MLP neurons of a small language model. Each row is named by its layer, matrix (gate and up: input weights) and neuron, and shows model dimensions 48-111. Each number is 200 + 30 x the weight over its row's rms, rounded and kept within 0 to 999. A neuron's up and down rows have the sign that makes its largest values positive.
A block is one neuron, or neurons of one layer that tend to fire together. Before each block is what it responds to, as a language model described it from the Wikipedia text at the highest values.

Final subword piece that completes a word split across tokens, mostly adjectives or participles before a noun, such as sacr-ed, str-ong, sm-all, l-ast, n-ew.
L8.gate11,211,243,207,287,204,198,180,217,240,136,183,253,207,206,143,204,261,202,214,226,196,187,174,179,203,200,229,176,204,222,180,217,200,230,227,169,162,164,245,186,172,233,182,265,160,211,170,172,187,184,230,173,177,177,173,150,188,186,244,208,213,177,205,178
L8.up11,218,196,195,214,172,220,176,159,217,256,189,206,236,222,225,209,198,166,197,220,197,221,240,162,159,195,211,198,241,210,186,157,162,191,183,201,236,203,171,211,141,177,241,218,146,201,162,160,228,153,203,242,210,208,183,192,240,162,202,216,165,238,203,162
L8.gate154,245,113,210,187,178,209,150,197,221,233,204,247,217,192,172,184,247,167,175,212,218,239,261,190,203,186,195,166,201,227,209,187,230,226,188,139,194,198,172,171,206,287,166,206,235,226,234,221,199,170,205,168,226,178,166,215,249,200,226,187,184,206,159,234
L8.up154,227,196,185,170,156,211,125,214,227,156,216,189,228,203,241,237,227,190,146,240,205,214,200,156,146,213,191,211,157,243,226,234,218,237,175,190,185,243,176,236,142,189,207,192,187,203,195,163,205,158,159,185,233,155,182,227,193,174,160,230,203,205,182,202
L8.gate175,238,204,258,199,174,211,238,227,201,175,156,239,153,204,163,166,253,230,188,179,200,246,219,170,180,170,203,157,223,187,185,212,148,193,224,193,164,171,171,182,150,150,200,254,236,203,245,189,189,186,216,236,203,203,186,205,153,201,232,202,189,222,153,167
L8.up175,227,182,217,264,168,182,235,225,180,218,160,222,139,202,190,209,274,230,175,265,186,203,211,197,206,160,221,180,165,124,155,187,197,167,134,213,176,149,163,228,147,174,231,207,215,202,204,241,242,217,139,181,175,146,176,185,152,209,198,143,176,144,179,162
L8.gate397,180,243,281,210,191,232,203,201,157,240,173,188,214,173,196,230,244,211,167,195,180,161,196,163,198,179,210,214,226,204,258,198,203,257,226,208,147,238,237,243,179,252,174,192,223,176,242,194,228,191,174,157,167,169,162,259,190,190,224,180,240,172,186,257
L8.up397,239,189,191,150,156,176,150,153,181,171,201,229,206,172,187,178,167,157,192,207,201,185,232,183,208,266,237,226,220,177,227,238,241,223,248,177,154,250,205,197,173,228,235,208,193,211,147,207,215,230,208,132,226,187,142,224,211,181,137,202,211,157,164,193

Short pieces such as m, t, f, ass or s inside common words split oddly, often doubled consonants: cl-ass, com-m-ittee, of-f, prin-t.
L4.gate325,210,170,203,230,188,242,203,160,192,236,236,199,188,200,214,232,186,219,180,209,243,266,208,226,225,225,216,185,217,250,166,209,228,166,171,230,228,190,157,202,209,286,216,188,183,192,275,223,149,247,178,213,151,210,191,145,214,239,189,162,206,249,225,316
L4.up325,173,210,197,129,167,201,163,186,212,197,151,178,149,209,210,179,257,175,242,181,147,209,174,195,228,247,234,178,187,203,230,218,231,165,278,242,203,158,195,228,234,161,255,192,233,175,200,189,224,234,133,171,217,240,200,186,198,213,235,170,154,179,209,179

Mostly " (" right after a title, name or value, opening a note such as "Emma (manga)" or "1881 (Indonesia)"; also title-closing " =" and stray special-character tokens.
L3.gate13,243,209,194,245,205,200,206,185,228,210,176,204,194,251,171,255,157,184,202,184,249,180,208,168,216,275,188,164,224,197,153,133,185,206,164,214,226,150,187,174,175,196,189,207,257,199,193,217,202,194,238,215,183,184,237,202,179,254,202,207,211,174,109,204
L3.up13,204,247,216,196,158,209,199,214,218,138,220,199,217,198,206,130,192,248,181,279,185,214,215,135,175,232,169,206,209,191,162,216,211,171,183,229,236,159,125,194,208,158,274,200,208,244,207,225,196,152,221,239,179,236,222,171,224,218,157,192,166,222,191,179
L3.gate19,198,182,196,197,253,174,161,258,250,202,138,195,228,257,166,176,201,238,264,228,193,189,171,196,198,219,231,226,175,227,265,174,236,213,196,199,237,190,239,201,219,199,181,239,262,177,235,194,191,246,196,210,162,196,244,226,232,248,234,192,191,183,218,171
L3.up19,192,158,239,186,209,212,205,203,185,191,225,215,214,182,175,218,196,259,201,236,159,209,156,226,209,250,183,162,209,252,175,181,247,206,191,189,207,132,230,169,189,234,246,186,183,151,239,201,166,262,183,255,186,177,247,187,204,272,214,203,188,215,225,224
L3.gate49,241,155,190,227,205,267,197,105,189,229,221,213,195,150,190,221,219,146,214,178,215,159,227,241,203,187,173,209,199,139,243,254,252,232,204,219,154,169,171,203,195,185,211,232,226,151,164,196,186,159,204,249,160,184,186,203,172,204,186,208,159,195,192,193
L3.up49,182,134,217,190,179,227,202,186,197,202,224,224,214,133,211,198,199,163,243,152,188,175,206,235,139,217,208,240,135,245,236,189,240,239,191,177,223,221,221,190,223,244,230,248,196,189,187,203,201,234,210,187,147,187,216,217,178,181,160,239,168,198,243,199
L3.gate164,251,221,177,205,230,241,155,219,161,266,163,203,195,184,252,138,215,163,234,184,218,156,214,177,167,185,171,182,210,208,177,212,222,189,207,219,161,194,173,203,214,174,152,227,161,188,227,232,207,187,190,145,201,141,214,228,170,281,189,203,217,219,199,229
L3.up164,146,212,222,186,211,198,236,171,243,255,173,208,197,248,230,220,182,213,181,230,171,145,207,208,198,221,235,214,231,206,196,149,202,118,230,195,238,175,215,174,221,241,177,206,213,210,244,224,193,200,260,189,241,182,191,180,260,210,173,173,225,257,230,209
L3.gate194,190,177,150,167,174,244,198,199,202,183,179,168,198,181,195,201,271,235,183,165,165,195,236,213,206,188,189,167,227,212,133,200,255,165,217,235,241,209,221,184,142,225,138,215,180,237,229,183,198,196,170,137,241,151,210,143,227,197,181,213,156,203,211,186
L3.up194,179,164,223,218,170,180,246,214,217,222,211,210,224,196,199,191,189,247,176,167,246,147,241,186,206,187,159,187,205,181,184,191,216,217,176,261,222,243,196,245,202,169,210,169,211,177,163,172,248,214,201,266,153,216,171,172,195,246,198,194,207,218,212,213
L3.gate214,218,143,160,193,205,203,218,193,207,169,228,204,182,166,163,166,160,236,235,210,200,173,177,218,165,169,189,209,146,207,226,191,197,197,190,171,211,222,164,189,191,233,241,194,221,228,139,189,179,250,212,165,231,208,192,179,173,204,195,179,136,213,211,158
L3.up214,164,206,212,190,174,167,178,221,213,161,195,210,182,246,191,219,221,237,215,174,143,221,176,205,139,201,264,143,213,237,209,168,171,211,175,149,216,216,167,161,210,235,150,206,153,224,199,210,186,246,176,188,168,177,246,162,220,214,187,171,215,185,163,185
L3.gate215,208,231,226,208,186,250,215,227,136,193,143,206,176,207,183,179,249,166,262,175,222,165,191,239,187,187,200,210,206,205,178,165,240,227,229,182,221,196,186,187,170,223,193,192,208,213,163,188,129,263,186,128,179,210,208,132,176,249,179,203,229,166,171,170
L3.up215,180,170,205,212,234,221,219,194,202,238,198,208,152,216,191,233,207,197,201,204,248,204,206,191,205,201,148,258,228,221,176,193,195,214,245,212,145,208,222,277,159,189,199,192,184,173,141,238,199,202,182,221,211,204,217,176,242,202,170,210,146,206,213,215
L3.gate231,145,176,147,240,182,184,191,258,201,233,159,174,188,211,153,207,187,241,188,205,227,229,178,192,207,175,193,234,206,242,214,168,192,148,218,267,166,197,186,246,237,223,209,184,204,211,170,220,229,194,221,214,166,170,212,229,178,239,198,156,262,196,192,193
L3.up231,203,237,229,217,207,177,179,170,225,219,193,191,171,221,177,209,184,196,202,218,241,210,209,253,201,208,192,211,208,183,192,209,216,210,265,250,218,176,222,214,259,223,169,177,187,211,161,187,198,177,217,213,245,217,169,153,232,257,286,236,235,239,216,134
L3.gate247,200,210,210,239,200,216,164,197,225,242,184,199,200,179,204,195,245,207,173,239,167,235,207,165,176,235,214,196,221,217,211,204,224,207,216,168,178,216,253,218,196,224,240,179,199,231,185,200,145,189,176,155,144,234,179,168,156,237,224,167,221,197,186,233
L3.up247,198,187,153,188,174,181,223,254,191,223,259,207,157,140,184,200,162,227,180,181,225,167,182,168,210,173,162,182,188,211,223,169,204,166,177,188,209,168,160,217,168,197,194,213,214,170,175,179,254,221,198,213,223,215,200,178,216,212,247,174,209,219,249,156
L3.gate270,238,201,182,175,230,215,213,179,175,216,194,179,198,171,214,194,241,243,193,222,228,140,192,179,194,207,161,161,191,259,180,187,171,203,158,225,214,185,212,188,170,266,217,166,194,204,207,168,176,225,164,258,178,171,167,200,213,193,157,185,195,193,184,127
L3.up270,150,234,197,189,230,228,230,177,196,210,174,162,202,171,222,190,145,182,196,206,188,232,197,182,222,260,184,192,175,200,162,165,223,235,194,223,203,173,219,213,226,236,225,198,198,180,204,194,236,162,201,253,203,178,207,240,228,235,174,206,180,168,190,205
L3.gate284,217,195,203,194,173,227,260,207,167,213,146,175,229,206,180,199,245,234,227,242,190,201,170,130,158,194,249,230,192,210,211,194,167,198,256,165,212,228,152,204,201,216,216,250,230,217,232,209,215,190,161,218,228,192,142,207,186,191,227,191,227,203,209,244
L3.up284,238,217,186,178,201,199,172,191,219,168,206,188,193,199,203,184,219,243,179,234,206,194,188,187,186,260,225,208,203,255,190,188,228,243,180,187,186,214,219,255,173,160,198,209,165,178,176,237,208,199,164,203,180,199,184,255,163,166,237,187,248,197,143,188
L3.gate326,218,245,245,186,141,171,162,251,208,192,147,193,231,166,172,208,258,234,179,234,180,194,199,232,237,169,155,211,210,174,195,202,190,189,154,170,242,232,225,206,269,263,235,185,202,210,165,224,224,210,136,194,188,232,210,206,174,262,242,210,171,222,205,191
L3.up326,191,205,209,225,249,227,193,288,168,218,176,206,248,247,206,183,188,180,184,218,208,248,187,174,278,198,225,184,159,207,225,175,228,197,169,177,193,251,201,212,179,210,204,203,236,188,164,260,231,205,216,195,191,171,272,208,206,139,229,184,224,168,224,231
L3.gate338,159,221,185,160,217,240,219,190,212,210,174,200,210,123,201,233,175,161,195,248,152,205,186,250,151,198,163,240,281,197,186,215,198,190,207,274,195,218,200,203,227,231,291,233,175,206,209,201,232,168,256,123,240,152,180,187,204,243,242,189,180,226,276,177
L3.up338,168,248,185,236,233,170,272,247,204,271,186,155,170,226,169,226,190,203,241,159,199,234,221,218,236,247,189,185,168,217,226,218,212,200,202,210,147,201,230,199,192,186,238,238,173,203,189,230,229,205,244,137,134,236,175,192,179,193,215,239,202,209,188,148
L3.gate352,222,199,230,215,161,197,204,213,213,185,274,177,233,131,228,200,159,164,177,182,162,236,187,182,213,217,202,235,161,272,184,190,179,228,188,219,239,231,204,116,213,212,195,215,220,240,215,230,255,163,207,172,202,169,224,237,182,255,204,207,257,182,211,212
L3.up352,193,223,130,226,201,183,172,171,227,206,162,215,212,171,186,177,189,229,188,235,261,210,171,187,183,201,186,198,186,210,155,162,225,211,258,187,176,173,178,248,226,216,220,185,161,243,285,160,216,203,235,191,226,169,206,186,220,205,162,189,245,214,167,165
L3.gate357,191,207,186,217,232,253,218,189,181,195,178,160,181,214,195,228,169,171,182,189,252,233,195,226,165,218,236,176,161,176,220,146,186,188,201,161,202,178,213,246,260,231,162,210,187,223,247,208,171,202,155,188,158,159,195,190,211,267,206,214,154,209,175,204
L3.up357,152,156,191,229,243,220,260,183,182,218,174,163,184,184,205,195,210,163,184,198,218,232,223,256,175,183,185,190,184,222,203,203,205,205,165,212,189,194,204,200,214,204,210,235,150,191,171,231,152,193,170,147,166,202,147,211,234,245,168,204,204,226,161,151
L3.gate422,225,194,210,196,181,180,226,213,203,229,152,114,209,179,188,233,243,180,157,185,207,213,177,216,225,176,197,215,160,178,222,182,202,183,178,220,223,179,199,226,154,248,156,197,194,205,184,175,190,220,161,222,169,204,205,177,155,231,217,229,185,112,190,197
L3.up422,206,228,174,168,232,202,218,126,176,203,157,190,237,143,177,186,187,144,248,192,177,198,182,154,218,164,178,201,163,172,150,240,183,224,214,228,214,173,228,159,190,178,273,151,222,213,155,188,193,168,195,241,148,220,204,170,202,193,171,285,173,222,207,212

Prepositions, mostly of, in, per and for, that link a noun to a following place or institution name (government of Ecuador, state of West Bengal, University in Towson), plus some zeros in measurements.
L8.gate31,220,171,187,213,209,240,168,201,214,191,230,177,177,207,252,226,218,171,206,221,200,207,151,180,219,205,233,246,245,207,262,204,252,187,203,135,161,185,168,203,195,176,204,190,233,192,239,187,191,219,215,244,198,253,220,232,176,190,159,198,157,212,213,196
L8.up31,147,227,158,221,157,178,186,170,158,150,151,202,225,220,248,218,191,204,197,212,218,191,136,162,186,194,210,177,270,181,198,219,243,189,147,209,177,146,207,226,237,173,201,218,181,218,191,174,203,208,206,227,225,201,181,188,182,226,201,188,169,165,211,221
L8.gate73,176,187,223,240,214,198,235,216,163,218,175,143,200,180,236,215,164,263,153,200,206,214,226,256,213,109,199,182,225,222,195,238,172,166,212,213,174,199,194,199,118,184,211,176,235,183,201,132,181,214,253,188,212,186,160,189,199,167,156,203,250,170,205,166
L8.up73,198,183,228,169,224,217,245,246,219,216,223,180,136,215,230,161,244,238,186,190,148,186,238,180,195,166,150,173,215,170,191,195,218,153,195,272,153,180,186,116,214,225,174,181,147,181,210,214,184,181,145,249,184,146,177,217,211,251,212,199,167,176,177,203
L8.gate141,158,239,202,240,202,190,178,165,191,194,222,153,135,164,234,226,178,232,200,175,195,136,183,223,199,167,207,241,221,183,187,217,243,230,219,212,194,162,138,178,213,227,199,215,195,144,165,197,139,196,198,174,189,199,194,194,227,203,162,162,221,179,228,175
L8.up141,177,207,210,190,200,176,170,204,251,208,218,152,190,131,261,177,249,216,231,182,221,141,214,219,181,222,175,230,197,163,231,219,193,172,165,204,260,199,165,204,180,212,168,228,190,221,249,229,223,182,189,215,190,176,197,214,180,228,159,197,170,187,194,262
L8.gate167,220,171,183,211,137,153,163,193,187,196,186,191,223,201,183,181,210,158,136,172,125,250,183,199,213,151,217,224,223,161,203,202,179,246,210,155,217,179,226,214,198,225,215,257,210,193,200,171,187,221,179,193,220,231,222,216,216,236,164,155,200,255,226,136
L8.up167,192,208,201,156,228,188,196,219,188,263,197,223,202,219,205,224,202,223,214,188,206,151,243,202,211,198,165,214,191,195,187,224,214,201,168,161,223,205,143,187,222,201,224,224,286,193,221,230,200,177,251,200,250,225,235,194,170,227,215,195,252,225,251,205

Mainly the token at, either as a preposition (at the end, at least) or as the first piece of attempt, attitude, atom; also of in "City of", "leader of".
L3.gate12,223,238,189,189,213,185,211,200,202,191,232,231,222,168,188,231,168,217,203,218,156,170,226,182,221,163,208,222,210,188,204,231,225,201,193,234,236,206,256,191,139,181,121,244,153,202,191,233,180,163,189,215,226,171,196,210,207,236,237,154,178,214,197,188
L3.up12,218,214,187,162,242,198,152,176,232,243,225,239,197,170,226,193,182,207,207,212,196,217,151,168,191,248,174,192,151,195,264,197,188,190,165,235,219,158,205,213,232,192,190,197,157,183,215,230,246,190,233,232,238,214,226,197,222,234,157,224,190,206,185,215
L3.gate64,206,214,190,191,186,169,208,159,175,257,170,181,196,187,233,219,246,208,235,214,157,164,190,200,236,217,208,192,214,200,214,181,215,213,192,150,211,207,229,214,198,194,174,265,197,201,215,211,167,190,179,191,171,180,163,244,222,246,202,154,189,221,212,196
L3.up64,170,247,209,170,203,226,213,126,206,181,238,255,179,263,204,242,235,212,242,149,215,222,251,183,195,243,210,240,157,196,209,214,140,199,179,188,163,220,198,171,195,202,228,281,137,185,250,187,188,262,212,166,226,152,195,169,206,237,203,158,189,218,234,209
L3.gate65,178,206,232,199,176,152,197,212,206,227,148,243,185,165,197,164,216,165,202,184,172,212,264,200,193,224,175,241,218,209,171,162,229,216,197,228,192,240,191,172,168,227,220,166,223,164,226,147,186,167,163,147,207,175,210,168,160,208,183,223,196,270,153,295
L3.up65,210,217,197,224,225,192,184,174,175,196,202,263,172,144,196,206,244,244,154,205,205,164,206,213,224,233,162,201,137,176,219,148,185,197,145,229,180,191,153,198,180,197,215,192,162,197,201,230,167,188,188,183,229,160,199,194,167,206,161,221,155,224,233,220
L3.gate83,211,133,158,222,185,137,209,138,235,214,205,182,184,231,228,231,258,220,228,148,139,185,132,189,231,149,161,216,175,160,203,240,202,176,161,173,156,184,222,178,203,212,255,183,214,255,253,175,205,188,180,193,175,204,217,204,185,202,251,171,172,209,216,199
L3.up83,217,174,156,149,234,199,223,183,206,205,184,201,194,188,173,243,200,177,218,198,185,189,171,215,189,286,235,222,174,200,232,260,178,193,192,230,170,236,190,128,237,182,193,235,208,230,165,221,217,216,150,191,231,142,196,173,217,214,269,211,193,198,181,151
L3.gate143,144,173,193,210,188,196,180,168,233,158,227,246,217,203,241,210,182,215,185,194,204,157,163,218,206,169,175,174,213,243,251,226,171,212,189,181,199,241,170,180,227,154,166,213,227,171,235,180,181,255,188,198,231,228,178,181,239,117,210,251,227,203,158,160
L3.up143,166,255,162,174,212,202,222,232,204,202,154,233,189,235,150,173,169,255,146,174,221,221,207,196,164,188,149,181,240,211,229,216,216,201,243,185,210,210,170,182,250,218,169,182,199,154,207,187,193,202,244,200,177,189,238,162,176,209,223,217,205,219,269,207
L3.gate175,203,218,202,167,172,175,239,245,159,242,213,217,162,211,205,167,196,206,175,236,242,231,211,266,182,218,199,229,194,194,160,191,221,133,173,223,207,218,153,158,190,218,240,192,168,217,219,202,180,210,204,204,226,266,156,255,138,213,194,215,215,207,213,177
L3.up175,202,187,206,223,229,229,216,224,173,206,217,199,193,208,210,187,163,198,156,187,203,206,239,202,195,214,203,213,149,192,229,219,184,160,237,225,219,204,147,184,171,233,206,104,145,234,206,211,150,175,157,204,191,190,255,211,252,191,146,232,189,222,174,180
L3.gate201,142,184,152,202,208,239,220,197,183,231,184,132,165,202,161,212,213,213,174,233,183,151,246,239,241,200,231,194,134,183,220,221,231,129,187,224,240,160,170,240,184,201,203,262,168,202,183,242,198,199,190,161,204,174,203,207,230,206,187,254,257,196,208,252
L3.up201,135,210,225,166,209,214,165,233,190,189,215,142,243,205,173,166,177,220,196,179,197,175,230,217,162,182,220,170,142,170,163,197,242,220,188,154,228,156,177,236,170,205,199,218,145,129,167,233,247,192,244,241,171,217,218,175,222,207,215,215,183,222,248,194
L3.gate210,210,179,229,231,266,202,171,212,182,215,177,217,251,165,203,131,254,191,228,168,219,204,182,206,192,190,269,202,208,176,209,213,226,197,207,222,203,196,222,228,194,193,173,229,195,207,191,209,177,168,189,194,213,198,166,208,232,245,195,158,168,182,226,137
L3.up210,199,192,141,153,211,184,245,204,188,228,161,139,210,133,192,213,249,202,200,158,165,229,209,200,207,205,215,209,160,219,232,185,173,209,189,219,193,161,217,235,171,160,225,241,172,181,228,180,193,224,232,216,179,236,261,194,265,251,178,242,185,266,158,155
L3.gate234,181,200,177,184,234,226,198,211,190,217,247,208,216,220,261,202,206,169,152,218,188,133,207,214,205,245,194,220,162,198,143,188,128,223,154,215,239,246,197,210,242,167,220,284,177,204,188,172,208,200,227,209,210,194,186,142,173,202,174,212,208,192,195,159
L3.up234,229,204,235,208,154,140,214,171,187,244,186,259,213,222,218,181,230,202,225,196,229,196,225,253,223,230,158,225,187,261,173,210,167,254,230,187,228,224,172,137,249,187,251,187,141,168,206,196,230,225,223,213,214,177,147,224,223,171,151,195,212,169,263,204
L3.gate278,246,231,172,224,206,190,206,173,214,207,147,214,180,177,247,204,243,167,226,236,188,231,199,199,210,186,213,224,247,194,153,160,237,171,196,231,197,158,211,223,198,194,166,260,199,188,246,163,171,221,129,178,184,251,198,202,172,240,155,193,198,209,155,187
L3.up278,261,219,225,261,220,180,246,239,217,176,210,169,213,239,189,195,231,226,180,242,181,211,169,171,185,164,206,274,166,184,196,197,213,212,232,234,192,267,219,190,233,207,221,178,180,261,271,170,150,209,157,186,206,218,167,224,171,216,187,173,197,165,212,208
L3.gate334,203,225,217,257,162,198,228,207,189,178,233,199,229,248,267,220,211,250,165,193,148,169,198,229,184,173,169,236,259,193,190,205,183,236,152,197,195,156,172,124,175,212,222,223,186,202,246,199,130,208,166,224,148,164,214,233,207,162,211,215,231,180,172,182
L3.up334,223,203,175,167,186,199,178,188,205,251,198,223,180,187,167,112,190,215,217,200,157,241,187,198,150,173,138,186,159,218,214,238,157,236,194,184,178,222,193,201,179,153,220,230,201,144,203,244,147,163,184,197,216,216,153,242,200,213,176,202,210,260,173,180
L3.gate337,207,261,250,227,216,256,194,174,194,188,233,188,227,154,190,219,198,183,201,228,164,159,258,225,223,223,189,190,153,156,230,190,225,158,237,182,235,272,146,253,219,179,169,211,238,194,157,222,186,169,184,165,184,196,200,171,240,170,199,271,168,169,117,240
L3.up337,220,238,191,195,231,307,205,184,231,178,247,174,246,204,225,179,183,196,200,202,291,172,252,224,205,223,185,264,171,189,258,199,127,229,224,177,188,177,278,198,137,183,227,195,206,206,232,213,179,154,159,176,215,194,192,218,257,205,186,214,206,188,177,186
L3.gate345,147,191,237,196,210,187,275,175,102,201,183,209,204,186,241,189,213,196,216,215,237,175,176,187,218,157,238,196,148,228,210,193,231,220,184,236,178,257,233,204,251,226,226,207,197,223,210,182,178,191,241,182,238,204,209,159,167,193,232,191,206,204,194,147
L3.up345,189,232,207,209,180,251,207,183,180,179,165,189,192,235,190,163,206,175,222,206,178,195,211,182,194,248,214,201,202,191,180,247,193,215,164,251,181,199,184,254,187,209,203,204,178,230,232,153,140,209,226,155,193,216,171,194,198,220,201,199,155,251,240,149
L3.gate355,231,209,206,234,222,201,168,204,235,234,204,225,134,215,239,219,234,198,208,223,195,197,164,218,203,200,170,218,149,207,227,207,194,214,188,212,177,152,163,234,248,219,238,201,212,179,253,213,233,212,222,196,224,238,210,245,258,235,163,188,144,237,168,194
L3.up355,224,196,193,192,192,200,202,225,250,173,221,186,175,232,233,195,209,147,213,223,225,180,169,241,215,241,200,190,189,164,254,248,238,177,216,267,206,206,175,145,246,192,219,178,177,110,225,236,196,168,176,257,223,188,270,202,235,171,188,188,235,203,180,184
L3.gate375,148,232,222,234,224,223,191,227,127,225,231,204,225,226,172,220,251,205,209,184,199,156,173,244,221,221,166,206,171,154,202,212,215,160,265,191,180,209,236,196,226,236,223,250,168,241,214,218,213,233,169,217,259,210,230,188,252,222,165,196,189,183,256,212
L3.up375,184,230,245,159,177,198,203,219,150,199,184,232,254,202,158,221,217,186,226,254,251,246,160,217,219,222,160,203,239,203,191,190,174,224,213,222,170,213,153,154,199,198,193,191,215,203,170,230,212,236,205,173,195,210,240,201,182,188,195,146,181,205,195,165
L3.gate394,265,253,190,189,184,251,208,183,195,162,218,235,185,165,198,235,257,156,210,223,215,201,213,215,193,218,125,275,226,198,225,220,176,216,195,231,197,116,211,156,270,177,192,190,173,201,178,179,149,252,188,208,207,175,255,218,163,175,170,170,196,238,148,163
L3.up394,224,183,191,242,200,185,199,180,160,172,170,245,156,169,220,215,207,188,247,180,149,244,202,206,231,167,175,245,184,242,178,168,217,182,222,210,195,135,255,204,231,209,180,177,153,243,199,207,260,202,171,198,193,211,240,228,218,222,223,215,188,231,182,189